config.toml
n_layer = 10
d_model = 448
n_head = 7
n_kv_head = 7
head_dim = 64
d_mlp = 1792
vocab_size = 13604
activation = "relu"
norm = "layernorm"
norm_place = "pre"
norm_eps = 1e-06
positions = "learned"
qk_norm = false
attn_scale = 0.125
bias = "none"
tie_embeddings = true
parallel_block = false
init = "normal"
init_std_qkv = 0.0239
init_std_o = 0.00534
init_std_up = 0.0239
init_std_down = 0.00534
optimizer = "adamw"
lr = 0.000838
beta1 = 0.9
beta2 = 0.95
weight_decay = 0.18
lr_head = 0.00519
grad_clip = 1.0
warmup_steps = 487
schedule = "wsd"
decay_fraction = 0.558
decay_shape = "linear"
final_lr_fraction = 0.1
batch_tokens = 32768
seq_len = 512
doc_mask = true
train_tokens = 293900000
steps = 8970
dataset = "wikipedia_en"
MLP neurons of a small language model. Each row is named by its layer, matrix (up: input weights; down: output weights) and neuron, and shows model dimensions 320-447. Each number is 128 + 24 x the weight over its row's rms, rounded and kept within 0 to 255. Numbers have three digits each.
Before each neuron's rows, "fires before" lists the tokens most often just after its 100 highest values on Wikipedia text that the model never trained on.

fires before: "9", "7", "1", "8", "5", "2"
L7.up1748:079127111132108121098137122103113123147127116133160197093095126121125130100079127140122131129106097123172153117119150150115140123154117168125108145138143104151112122120077135106124160136099090151139102141134132147176133126088117152200093146123151162100130121094129132133149126118126141104117091105118139150136149104121147102189150089073146103147196097139120149116132064125124107097110
L7.down1748:126135111138153132172123116109137157112128112121134179111153147189108142147129105159150101157098129132144083137099106123101123133117116098150135140119156153105173120127102153127104150148154160173152135102165132129160162089144135130090110093104121092120124091152138124085144082131134118101102151147171141146158124147173162102100083162170147155119087141145154130097127122164146102155138

fires before: ",", ".", " |", ":", "–", "–present"
L7.up511:126118139152104099157124117170090100124089128133152129139098162103098128123120124158135201126097157123103132130134136115145118155099144153091132141127129108137110136122139072140121092150096161130122126115123131167097102097089122140100090141169116124142127161179152128112142164125130124167130136119121090124060155134140118152166104114115115135134147115119110145124162152147167138110182
L7.down511:171148121174153143116149128129150108132113123159089149121136133106175175175079141118104130133087159114154120107117114097157144113141104154126116126126191139159104129197128125108119126145095128157119152112104137129176100154142127155098159166151129080167125129103140098162106140117197136137103118110109133096149113128124151152128120120099116144123091131126103134121138127149151087159164

fires before: "0", " |", "1", ","
L4.up111:098100155090110127118121121139107131175142128157165162133133124143125092108107147088146103133109141084145152158131149159136140121075128097138147169092129168127157123091140133123141119112120122127103114147123121122112094119146150124121126121102179118129141103128089131107131143101161140116132117120116118162121147119101119074151114168141125101101099100100135128138116163123117121166148
L4.down111:104131148122127160118108142096136137125112153109126132120135106100160150166095077114102099173113135127143130149094073125113168142103097121165108132133111106145124125116148133125120148152101107134128122131145154089136118074162103152134179160122110069144130086138160133087154135135146105075133139129133157146111082129118139121117129092121102121168100090112126135117109132145134122170107

fires before: " ", "-", "d", "=", "\n", "1"
L6.up804:117125082102117133126122141117131150111124142170138097187147196078110135149129147158112170139126102153127109113123103111139126132109096152078112182123058118122061122136147130180135101138104149140126125139190108124113129159094107115102114144162085088117169116128141139111116084137112120153115159158137099144151134157179146149162133101119142134110126146125121147110120087191153118124126
L6.down804:151122120132135113150104087111137147202122159149092167131108105139111113140098063115095106209158136140145163119158114090125158158136120082146150124105118163138162128081115110112117156107090110113147124154167114110162126135131123138110151128163145137126109081093104145088104148138121139110116120103163109136153163099149102095131158119110171138130137148123101145129155149101107132138145

fires before: "0", " ", "2", "7", "1", "4"
L6.up46:145161139142133102105127099129123154126117143113150109156153083115115162112121141123146114135135172135161170151106195144123176126138155150133154156163073076158096146071130149099101139107120129097126085139153111127128119095081122131117147137117124122104134101151124131111150110105136115123131135140099125151147165134128137107106162148146106134101152104108154163144175057147121171061131
L6.down46:104139113134131118139113113157134128159122161134164170116101143133118118105139097144101106116135125152125158120082149114121145095126130152120153090130105138130130159138148095164121142105144153082103093111143143112169137154143078113146150157145139143188109116140118173110158139157116146129142112131130124115117134125114118134175141158137115115128121167115087087099154150113151172102102

fires before: "2", "1", " "
L7.up1437:095110103082154103101142141141188158150089122088128152118126146060157113139135130154087093140144134140123121114092119189137107102146133107109103136114155112127109130100112134127153109122147098113153098154111097122154132131148077119091124161159101121098150170147108150133132123087128121149117152132076087119128126191166113123100129130134146146111208129144144121152082108098113142136114
L7.down1437:168095165161121148169130161159141086153126189155140083152109116134102134136151129135122146105127128108165147128121130118139150128115120085117139116143161085122094106139121130140119130125146204154108103111112110178177121151137125116099131148119122104117117116144151116106113090142157150140111140109102123139159094124146120100123128150090098152117146133127106143117159130125151154110141

fires before: "2", "1", "6", " |", " |\n", "5"
L4.up474:140161163112096153097087147102102100126179111105119099099129132154101108116133081123142123127152164129161091142160142152142129129067142103133140119128093152139146118092127139111110142136138111175106135173136147118120106111149133171179134140086144103112076090141101129121141115102160119127167110129123122152116141132118101085117117128134140161171133139134094147124143127123116124120098
L4.down474:172096150132134112135103179153123144113163069165140123109124126092135141139081169166105140137139156131132125116109152143117109101109138139143149118151154116131133124118158127145130124189128138084138128133078128102160168055184114126122110109160179094125131187165155134165121127106139103110106130123115128126141127154133121099129126149139168149100117116114111120129082128179129143091118

fires before: "8", "7", "9", "4", "6"
L7.up1213:111107130139115130087131143102108135138117096178146128171106116158107147115166126150130140120117127111140103089155114151107131151107098137158098161134101098127130136125112134126169111075128125127125095084126141123159116123122139134150147111114105146155097146129081162103143162142165115141142145122121123137100153110137124110151116080111112117179149147159171189104134120115195131062146
L7.down1213:121118146119160119149142134114064118115099163095189115102127151109129130104163117129145132173179128106123137141136146129044125132144124131142128138080129133130116116150142129110089138167128108147116128132126096152117160126133126156141114118114145166070131120122124087098155110092117112143111090100125108150108127131176158092148149123113154152099178152128142098100107140091108157154121

fires before: "1", "2", "3", "7", "4", "5"
L7.up1524:078124146162107111087109130119131093160147055128140132143169108120139128126127136117118117127163138126170138141089136115142128135175123149140063136170108161118134172113103121107137170167126091152116103168129133118145108117144178128152139140157130153098125109109103121114069094127079159085119130080145107148113131102169132127172119115099125146151096161136198147129145107150126118153111
L7.down1524:146123103125121131110144147125117110126145156165141148159186181126137140133145112114090100123103140089140120165120082140094105088107133147120154124099152133116143145106153114151126132151156120093177132113106111151150133018145081164135100130098137100115101152113137138151111131128120080111110108133113127132096160116130128125162092160137155109137115140115131120114147149119102130139133

fires before: " ", "1", "2", "0"
L6.up1619:126133105121166114088126141122124156121104103134139157133120123103128136092145165134125128138081117091164165177109154161117142123130136156163132144139134088117085159101138103123136133143110127143143066164115083133130120119140106098128094189094151173090153156163132141107114115116116123115109132152095104147074162101138076144145125073145140117125144132121115170143114112133132076140138
L6.down1619:089109101105142158116110159153135149162136107149150167125132133116146128064084179147126125160082104119138095117121155123126136097128125140132111110150130091127141132152164144092142137093074140132131132086135095116127135118180152099130144119130153149154146116144149131162182095089130092142128118101124169105078139137089150134172087108138170105103114096147142087106136144147139091125117

fires before: " ", " |", ";", "."
L4.up1124:136156158137143156129147104155130108133116108093158126149117177106145142127125144097133142130116147122134120101086101123129125128138112096140077132140174154092093142163166175150131131119161133114130112066099121167104118118100116120108135139148126146088089140118150160102150184114117120139131119141147079147168145102148090136164127163093103107119151137076111123171146127077122164153155
L4.down1124:084095159128124155138152112120138146142116181112128106095102105146089116136151124149142150166112113109119089126121152115128175133138089155125158143149135075127121132111183140101098125112118113122137139119111092128116140133169099077143124129131168116141136121103128130114141148134146073165089133139105138120143109118158149131127123138134110116142160153144138128145146167118123101184140

fires before: " the", " age"
L6.up616:140145117116148117131129134123130120136106127105143109184095131119144132147118104111095109122125128098128147137102156102161138135139126134164115148114122098131135183132101103164127103095134139112147106172103145142143087143115115128124154143160125125127103153142153142122155121148144156122093145131122123143150155104175126155180171101110118151109141123116182128126106136101155122114157
L6.down616:162121117135165147106143111090096121121132146107108117107155148132087146140079140111090127114165143140104112118133122124100116128121146142122132109133103113154108144097132135110173134126126107123103086159136173147129103132103088098108140114104165083103138121109110116167081116120112126109142158116152146129140113190111150086116113133129098084115131120132127136106152098141102169162137

fires before: ".", "8", "0", "5", "4", "-"
L7.up479:130166134141100106125145115106140132171124157139137162155102198130106140105145125170112126112163149139114142115126132095128121086149112122075076172114147125130092100153142149115120087086140122107116146104108104165159110120110094141110098124132106083096126139112125162093173095127137087134112154131151121133135113170126131142125129119127105155129147104105122137119151101128141096097138
L7.down479:133107111116149111132116137140140109147077131140131165142127147110077116148159080078081143184146099130106106129139123163112107101139130130107140098119133112111095117114149146115060112152137143132117127123137122120094067147120181121112130086174107117124079156143129138118144150159106137112131164124181105152108116145124177117158152120105168106084133140143106118142094131099106123186110

fires before: "|", " of", " |\n", ".", ","
L7.up214:120195115118202128133133128133150154126135094093116092149129197157153133133083141112115138143103132092116139106114138126120106127136135118091064157156163107107095132158141140139120128126161124135166091125155154118126113162112133107125170131095066162111080123162149172097110136141105096105133103125149110141139139104115116153186128145100135128117177113136143163122088127109147164122138
L7.down214:097150179154155138138140136141166120116083136132143099118167128079099102094081112111120121127118135181090089132117124147140151112098136147095097122146128175145116125122142108125096132133082185120128111105136115114111094148093125118124135131147156151100087147138122088094185116156124132089177127127190112130127140141103104142160133142127103118153129086153177095140123116125129152116148

fires before: " |", " ", ")", ".", "1"
L7.up1073:145141147093135123139118128133129120127133149095150165163136176140128125139117134096090153117113142141129103165118092134161154096100124109145079130172146157114147112115147148146129111149150119158075129069107133090119105111148127117098148141139134137130094130149108111128138168174148139130128075161137125156135142122145097123139149108123191136144118134099149171113124135100112159147106
L7.down1073:131122127109068147149116105141139143128118152136140111158106063129113126120107122122146101189136093130154108131140142109134128102133110127133142124167056116141158140060160113117132152136102135134116091143114118112136131131115112119116128132168158146115153093165123126071137154107135145123104147123143122113100129134139130082171166099142142109152160152131112098115133196129110114123131

fires before: "1", "5", "2", "6", "4", "7"
L7.up779:123154133128131125129095106134109146128137138084129159111172170158128068118142112092176106130150099134175077148118158138132121134101100098132140134104154087133127096126095121116143112138116122147152143163199114108116097117127107124155162116094172126149103110134125132132121125116112119114148093099077146148084145140119093177082109096107104134084107132108144131114130122125117091135107
L7.down779:128135168127113120151136130113147087108129137129127122064135116139158113110090128170143133161194137125145110109149122130129148126115130143182129103100108101137161130097147156104116095156105125129125169162130076137091133066129167139137119113153143104127136082136142146132135099101120095147120110096144131115167097122112179145085125110151120127140107120122111126148158113127115103135122

fires before: "2", "1", "9", "3", " April", " "
L6.up403:109130136140094140117145108092117122112172130075162137138101117142132128119101109128130125150146101085160130172101141161100099146154100149162065158151094106109112110123151072134141117108094111140124093131164117110162145117133101160141094138155143142119123173132139122068143134136116099134114122099096133172120125107099088173154179121144114155123100112135139152175173150138082075098167
L6.down403:104141118157143108163088144105125114129113152134119114089130115143113126136150124141126159184159148085140147184139077127139140131170099125141131106181100130150097127137142117150149090144130139127122092138149119087132123123087162161120112132159106173126104150134154112107134151115109103155126126057125095121146118126118130158097119114150092114147117161151138121169150132137139074069149

fires before: " ", " |"
L6.up1476:111130098114143111140145168125136136145142100119154113190142151115123110143136141141062090124172164127147125108109155136143126123128126112095136184084156109150085148148055110151164095134128132136125103093135165122173099125144106104161100123132121122123107145108102130128116100111162168156124095115133132176123170176136082123117125117092128146103154110105169125111115089113156129122149
L6.down1476:126122094121140129111126121116142109114139125110129134109133139134133119132150109132140128072109114107132131133103137111125129034105123122140108125117143123133126123136118143111121143139116092126106143143135140120129122143131100127148139127105122127134136140135129125135109113136145127126097150127105139156157145120118122107112116136115131127129114129119140148147130125138144130143126

fires before: " ", " |", "1", "3", "0", "4"
L7.up518:134134124146105123129123061134152174148121169098151107160142090145115148108161148136117101176134131165118099155150094107110144132119071124093111144178130146105125106108150123092134089142102140131143079099120180104165132131094148170113159163117134087115136079157116163103113137154122114171111161125109139149145146143136109113144126115112136114133113127140116112172163132128135136120107
L7.down518:123127126130120115095147114121131118135155121164104184150140110093122146080109126139095068225122115099159181113148132108124122068132146116126145103104070120146115134150138121129120133123147182067134116122122126115136133111128119148100099159139139141141142128115101141108112148090105132134150123138170122104189138144150130071117143141131124124167103172139148115097123149157129109108138

fires before: " |", ":", " |\n", "\n"
L6.up1687:113164093097153129075072142123142131133119090131128153136095116140120076110089147095135135134144110110099128101092104117148130122138141136165140169072170127122097105143106113141132129158144108148142154144144159157131063152153104142154121150092137140105117156152165138110102134114117153084114083082152115132129123126155118135150116095108160165108115136106182129123134129141134114128113
L6.down1687:121148114146152148114105136106132130102098150158100093130123144124195110116137134171145131099124130142123107110134145138109140106129109158114134122122099100158117115111100148135185127146109125137118118089116120122112108133168135146112126141125160113116147154169128129148110127158147120153141124122109134156161167158153119090161156097113118134112144145166104075106118090106160158146074

fires before: "0", "9", " ", " |", "2"
L7.up1679:115134143127123144102168147088125127098107118129125125142105133114209121148116095169152115139145121076135165143085125159124135139142132120119084173104105103122112092125072088122172140094126091103157124130100122148162111113141115138125122151154117145142152136146120132086101121112124097136128165108071078137131177154109135128127123134147156154083172094133129120096074106134157136165112
L7.down1679:146068133134095142119140144144160156116130146150159169144098101138127149120130169143123119112122113155132116110123147148132137139090117127141188158136112086122134116144142127145128137135152103144098150120123100149108178155191175145133155121113144151111125108171151109121127105101133143128103143148110146113131163126144128124113151119110142119147128159158117112144140095118123109081109

fires before: " ", "|", " |\n", "\n", "And"
L6.up1287:096130104117144137139116111104134162125128117146131147199109130096127150152082145140115162127129089123119120144091129132172159104144138161135091127149128102136152123126132069174142108151131085142114096166131132130107123154113104126146137138167105067150114143113134107123109103194127141108128144166150128121135140077123124127160133119110133130113132129155111143108096115135123131151102
L6.down1287:125100184131107095090109156105121154162156107086138086104099126092117161149158135101130100171118138128085130157128137133086108124119125135154113118156126111125124154062134125121148140072081128120138094142123130126103115107113127175093134127183125154095124125147167122122170135116103105144125140121138040146123123134160089174150116146156110154129102133125148154128136135169130096144132

fires before: " ", " in", " (", "ox", " on"
L4.up1293:131136143078096113110181155145129094139146161128120117186120165139090133129122086085110107135190105122123132090114100154130090111132131116068111110140110135144137110139113146164108118140111133137116096152121103132118139111183142161082143125148173126137128161143130089112125125124157144129110095114135134141126117128119102189117138131060098147147129135113115119144144156106118136178133
L4.down1293:133118075136113132108099073146092109115141133130149155096105131156135111098124072149106178129123132129111115157156120099094130115126128099105111146117180133140124092115146154113130083136161153150060153183124133104101134120141108134141129117117117106173141148103122116120129109142131155121119123130118169137108136134106132154133135147144153098131121107146137116124166111122104111125163

fires before: " place", ".", " |", "8", " put", " medal"
L7.up597:141147154134126114126160134125094090181155136111143136147129122176092168120112076121094133132157112134138178130139153091133063083167145096126097124137117098167113119141107113125137103074116110096163115137131115130122135109124154137132114126155112133161100110116161145061149104142134072130151094087131113138144149083123080122141154138139099143138144141151129153100170143089096054117137
L7.down597:151129138132139132148116113115138142113130100131127146144128140162109126114149135163130145142138154138125146108116104162117140113110164076120166102116136151125140091109158128147102159120125186146140147146090165118108108147086131134130121159134148157078113141135149117176143138122145189142155117095125094140112152134131110115082164150122090131152127127159088083114127130092072177157143

fires before: "1", "9", "0", "2"
L6.up221:100154138120076106076138102119112095195137120101123137139115117199090139113163144129134104128152126116171142107130149112110091122175143171127120157105143132128114122115110108102171124127111132158097148175095090125129159110177112099168096159132115143113116084085070120119108117078096131147130145112165115149092128127155128151115176103090113151149173188127115180110143154175101118114149
L6.down221:133128112148158136087094138111094114120116101147148133114125083122113103176106139082118115102134081145151133115097092140170099132151161165107149082144129122123157117126150135107106092212082145185147078190109143116117148074146098105145090165144138149128105097094100119102122110126124122095124145110192142136127115144148128128153126117162128098102113108144130139107120114107094123116140

fires before: "1", "2", "3", "8", "4", "5"
L7.up840:093130099091162130116100100094122110147132118138142194142108140157094126142177138107103104124141184110123155133120143140124122142177110151128100171129153099125113136105103140136067140177156107146137109187156132154173096121156090135131164131108144140116115100106073098121091123120133158103125147092168115157096134170212112113118113098118135112116146140107125151173118122159107119139123
L7.down840:129131117155102130122165153156090123141172109150077123143114154133125125112149091119140126122058142106113128118139084121119121125100149153100140158092120100110130132119124079088152108146134137139114067143132121120141103054140144096103144116125135110157133133115137120088134114119143128132148099139114126089085137182157085153106093136134159054094089113121199147142114105132136100136183

fires before: " ", " a", " $"
L4.up1514:113137155157147129143111145130131100106102104114126148143129136149090144154100115101111132135122112097099148084147138151150117130103162115115156151085089099176146154104136155128129102170107137150158113096160129156133111141151131122148138112092127156116137139151140115144131142130117123186069133171106121174118162102111071101153146112119116130172097114119138137137150106104151123139115
L4.down1514:125154118147102123158121136163127123121134139137148111164177088112131113119069091130149131130093131091103154124133159122169131124092100093134143144153135106155158128139107132121139167141165167103140118094170156105134122107115099175110124132081091120092135094136126102146139096096090140171168154162094148128118124143111106172138127098119144118130132141147155153116138133149138117155149

fires before: " ", "–", " |", " RUS"
L7.up1050:121163113127185119114085121145113135144098168130089139134137119190138061116136138147093133155139152094159106158136127152128122145106136114142105140116142114111127123121118089101168089156122117136097149132152139117160134128122140124131175147131158103130105100155164142104156154160149108137117111100105141153190129137116138176145079084122117165111134088134142157099127115113136096130106
L7.down1050:117130114193105125157164102128129139110105184126110148155144117116117137109085115161170109197159113125152118120175093117164144124123097108200148105125114118094174151087189166101107138162108153091089116144114098140110124133135122120141107096135150150131141161133146132118175171122105112116168146102171115112198154116168153106135113153158104137171147128165104134052136100120116146104098

fires before: "0", "7", "9", "8", "5"
L6.up1421:132118144123109113077084125123112119134136087170131110145118110117171151112167160126123133142101137120143119128154132147132141139126097146101102133098121125123123142146145101086163086133135140141121053097095123152132117122115099095139086170128144128137128146105109116088093156104148121149162133111142124143075124102127117080173112049083124132148125127170146176097130111134155146058118
L6.down1421:134130108155124140141105161135128148123104151149168157156140172107122139094116150117145129162132124142130109127142108106099117115094135129125167155115188097129140118112161150129060153152133123141163140094126107140156160117110110181103110101121128117059124097112143121133138104063129157096137105120126111140145149155156133093132116108143100120120154113149157097071156120124133149122077

fires before: " |", "5", "1", " ("
L6.up1101:129141157078158147139155161129099086147127105098136099136155106137102062124137132108151080151129136107125116121150125192129121121081130107132128117100095139110146128081149111105112098141106103168141110149122133110123127098134134101154161115078134148143100113099102087114138111131145133107164094131128132139109139153102121105136137120112137111144160129115152119125090093095129143130108
L6.down1101:126115137134146152100113144120171140149124123110156149128133096144104149114132090159095117158168141141119126130147076128161143147129145147167134161124122139171115114136111108152109145159150104129170132124124150164178115097149100081133152122128123094147130108115119139166150096113090144154122131061111166162140115150155187098130180170150098131132086130091131147125166132134116130162144

fires before: " medal", " –", " |", " medals", "."
L4.up1782:103143146133112158154162135153156150124113170129128171189089146123106167160134102149111092134120133104131147105151135114115151111112139084127088156138088144161130150162129125145119133101080106082144116128132124146169138131070083134130178181164098152160132119112137145123171159120122099153133085140125123135130144120101126115180157125125124187134149155157165109115123116119132056106123
L4.down1782:111135162138137135148125153140140123103132114132083133142151122069117129121103175090090101147129133092168131131128140142090115116123172098158127113105146111149148120112160176092149168108090100114102074130131135122117158109131142119150156139135160162090101149118133103134097166131154090112099124081149126100154150112126123101139170126162158111142110121193142139139119105147149123111105

fires before: "2", "1", " |", "5", " |\n", "6"
L4.up509:129131095134138107091134075102062139141153131117133160105115130170097135116095107064137110142096150087174139155121153141144190131103117100139126129144132147130164145103145095107111138132138142136165127158156167085179138121127140160170147137084125082082110086107111101134132110146150122122116120104109127159102132140164142108166099113120135130131119171125134152119172146146109133126102
L4.down509:176111119119130134124130163115092134125159108127135100138138181104137135094133131160149113132105172109123112112137158132140126111130154160145150094145168111152144137105159127158133105154111142104136142115124146154147180000144162133155129148142160111131094136127145147165151125101161118148104097138151132111129163156137143109103156130125137137115093111100131140120131136120072125125127

fires before: " of", "0", "9", "1"
L7.up205:107116135106113117084148123125095139153111136155126151140138079091125102127127146137127145136117177078117135141112108179119132141079122151145177158118177098132118150114165126098168164126115125158097126103108116123168129114137086099142125127131165140040154117142090112140121147121130114112097122135123142148090145136137142143143110108123096105084130166154130147096137110161149121103092
L7.down205:081130131145126145180117132157123099152136106149089149097119162138151100125113185156158100153131118139112144110097131086110117123113158113110131117142101141095157119113109122117163088107103127128082077151092114121094134151108184143133071122129127080177172107117101133116162111183140119114142144137119165121133098150106111110099104140136109093122144125109115136151104139103140096129141

fires before: "1", "2", "4", "3", "6"
L7.up378:143104123123103117073123153094129160123159093156117116149106111142163124098128134121106152164133160087168107100127142118100132117124141151145168145130153094148119103121123091143155148181081127159137068169159145124152155102109148167180155169146089127120084099133124149112127152129137104157163128155084152121120176119135130117145138146142159124092115154149136130189103088146119111117124
L7.down378:122091066128147142117151149138134148101115143128109121132134146190092114139105125120142087125062113131110149163127127149156135110136149159117160123133157095110160154098134123112122139127206110121115059104144139138140170058153108152114127123129107149133117170145129106156128110137125121090083134181131110141095150115089135116115112146103147109130136120093115105120146128115107168129124

fires before: "1", "2", "9", "3", "4", "8"
L4.up481:159095058151156104121137107107107149133150095113115160134145128152119119156139109128121137126091135093171131154095163143127133127125135126162151119128145098158144141093137121118104150169117114134163093165146176111177166145187151139173129123124137102101134098165129139123122122141142106088060062091096129157115149102198138072101144135121135128133142149154154170149159115133115116129108
L4.down481:140111082106127108128151154117112101133152152147139104076144161160126112123136086174165107136098130136131122121136142136165132133092130144160141092150123069094124138199126141149174104124119135109166140126151135162112176070124063106127134102125165159206119102135148116144143156102132125167140154140135133125121095151076114110121132145128069143079104132095121115130147101091144132091132

fires before: " |", " ", ".", "2", "3"
L7.up726:152153130152149138111134117103118124156108066130122157139160091093115107104151111148120164134154150145142162129095142106162115121163144142078134170160145105183118087132085133108115122095076176110138116117137129136147117100080127138118116133123125147122113089123127137060152147104145116092114128085095134125140158139153108128114141071110124134132127192154140151141183086124099080082142
L7.down726:159150123190132101171127132167150106143106117140133166131126120105090123138132132150143122115139105138087135140172106119123102118134150162151069151129143119103114132118138111136099159124131129114144170111096115113141111179155153130102155087167067179113075125131129107148133121115134164130149111087111105149194101114153108121120159149128152134141115141182125136128130130128133131142126

fires before: "2", "1", "0", "3"
L6.up519:144133144150106167121109107127120118161144074149152127155183119110105157145154124122149133121158158144149129155146142127158149111110156113168162122169098072162107121100149163120125158160139118144119096136121156124166141096108131108123115128112080165098107115146143117121143149136121087129132128131118136147122117105163129127118135096159122124125132130128134190183119089131112138113094
L6.down519:094134107115119103122167161156105122107156145134101134121076141116159129113147122171102095105118147153129138117083154146131114095112133164107173150103093146094129167134156070129146154115131140099121118141140123097136122138161068131149144153161128139136135106119110110129130085093125121095154127143157112122096137110088120150133147166110102143098112203107139130099126133101128146137100

fires before: "1", "2", "3", "9", " ", "6"
L7.up6:108148057128155131107127140113115068148124125094112144132122127116167108113090123142130115137136090091183130160128109149179096116133120156115108141117114107154127109131105100117160112126106099118166132152162130105115126121083124136169093118132155138124119162169129140127117127121105134097125132142107106139119132130118057181147123083135146124082150143121160160182123106130121098109126
L7.down6:158123165159129158168117127165131133110156138079097106108097125143130104162108155125123124156175162133095151142136105117111116163136146112152093145125096120085090123095106119163102096117146122138127123159142108103110147091118138163143130111144095139149128146141115102134144137082135100112147135084143103156128096126097131163114112142144163104143113175174143123137123144154144112145146

fires before: "0", "9", "8", "7", "4", "5"
L6.up251:159139149137127074084098099104102154115133119127137130154133120166144149177156176139123124169071147086123127151112091111100136106123111127107109130128131144142137149141148126116137108114158140118159121087109142117147130119105104094118080152121119114152119131146135157111129161128176120151158149109114110114123117140150097136142147150130116149109148180132169139114113142117121154074122
L6.down251:164166153096126118123130137135085135165159149173092112095121125093091129118092124113127079147120156083121146137142135110118168133142150152122104131126143101111144123109154140158122174121095076074165102107146128154091144123110118132166115088130116104116104096119121124098100126104098115157135148107132112149098129160127120113134150143146142124114136109146141130136116122143157131112113

fires before: " ", " the", " a"
L4.up137:133126134129111135094126118113138099128134134131104162111090164155133180154129108099085144130147125106120141132099128099096120137100117115115129164141141079123093105139104173144112134121147113119129098131070129188151101143123072120107144112143135160124134140153141131123161172124099115139099170127114114186123141140147105104137150129106128149108137146079123144121155114091141120135116
L4.down137:161124102163083160107154121113087188115098145145135136123097169113123151105115146164107147120145123071122146134133142089143114123119101103135168136053146102163123117136179149123127089133134139143112139140154138161106144102116116168095132109077136103137168074118167115169118126104123151116141172151150146131118147132127137146126108137118105062097117163142102125130155137127145141161178

fires before: ".", " |", "4", "7"
L7.up1492:135153150139114146085118119169108123107096119090142121184110190116104138153111122176143198115141101140118127110111124101130139089129106133129113200138120109102072132150135171153128085092098137128120125101133126138128142133135125104110103111158078153122133150117148148106122163138125105153141122152124087120130136117149158128121145132116157123119159154122103144136152127133176160092126
L7.down1492:176092138145151126126136143156134125175172126125107122118144161091136127130140153124089111207108127132087112118123129112170102133140118136137152131089129122140097129128121120146106140129139141110101163091103097163123072129163172132088107136201165117106135135145136100141128133088122109116091161118136090094149154182156137148120197150121147138123120149136124102148145119126117114149171

fires before: "0", "9", "2", "7"
L7.up705:105110134118161118108141120101099164127172151157139134110109101108141100091134144115178106155102128117179120140104161138151133111121142110123132175126093106123111182143141135108152112083136092118132132094101158109116116120136151082126150133117164138090141159155132161097115207112158145097107131123109142115141142109127166135163173148153153110124144151109139165149122112124111176102115
L7.down705:132146129101165161139136118082153128144104101123091131142139140155144099131174131131134144194143134171134146091117120138104082137104125135143146119151127123096175104118103181167116133133129092149113107135124111104106133122140142131157093115115156129150115071124120128167116112162119113149135119155152117145144114178137122141107139160166104146120133152151126127121125134111129158148103

fires before: ",", " the", " he", " "
L7.up1765:118171118098177126139162149128110170136127127111127129162136136093124120124178174116114153125113131080169127152117125136167149103103125115109124139088158122139127119133112110114145088123105127064136131089166161154138072128156139137107112118106122114093139119159137147127124136155150125171093124147101122136084193155142138169130155127095158151114125088119108105155157123148108123124147
L7.down1765:077126112173129100131142124137130123193130082110065110106117146115102156146122165137124142100141139140168083142157091127081120114121163129102115125149083125152113180151111154145099072166142122094120114149078102131143115165102127107118151127165162105184130119123156138139131157152127163186104109128144129133145122138136111129107135133092106128137120137126129115120158106146096108121175

fires before: " ", "1", " the", "2"
L6.up4:126153106118171098090087160110146135139185145149177151140134128104119103136118131122113127152100192123150124149151134170154134136144174122119081129108146112131124138119070080154130171145111122102139137122119140087120151165124074118133141122167108122109091202099097146118112161126099129123116119101105123164117157162157072118126125115115149136099135104133155187182150138122114118127149
L6.down4:132099121107105178148149164153161139106107129110151123131119146159100095122142121128148124107101122104118142154121149145116102115130082109115134117188145133128120141121117169149157142134123129137135115173149124128137147124147091145117123073099122099155153121097152129125176122113179135110159147156080133128150136146128180126094076143144113115080141122125126126107138129135125127147110

fires before: "1", "2", "3", "4"
L6.up483:125113122129113146115123129105102085138146119130123143125155161124120144107092111087135126150133132066155141137107133106180122132137093140121152186154122126099115133096120129128127131156148117107130131167139128128114120109101117137143135144162140117099155104153099115117083129091077137128098117141122113134081167113168094112127150117109089132097138177096141145151198156167124067110126
L6.down483:129113142128119136095122114184124164125143102109124119099127145136131097128091154159111171115120165115109138140142114128128109111091149170138133130107146090133124124072133101128105104169091151162122143180150120146107161049121168153112125129142111071112149105123110138160151117131102097174114099187102106145092182158149107133047113104128129114108118152173143138140104140134130109135125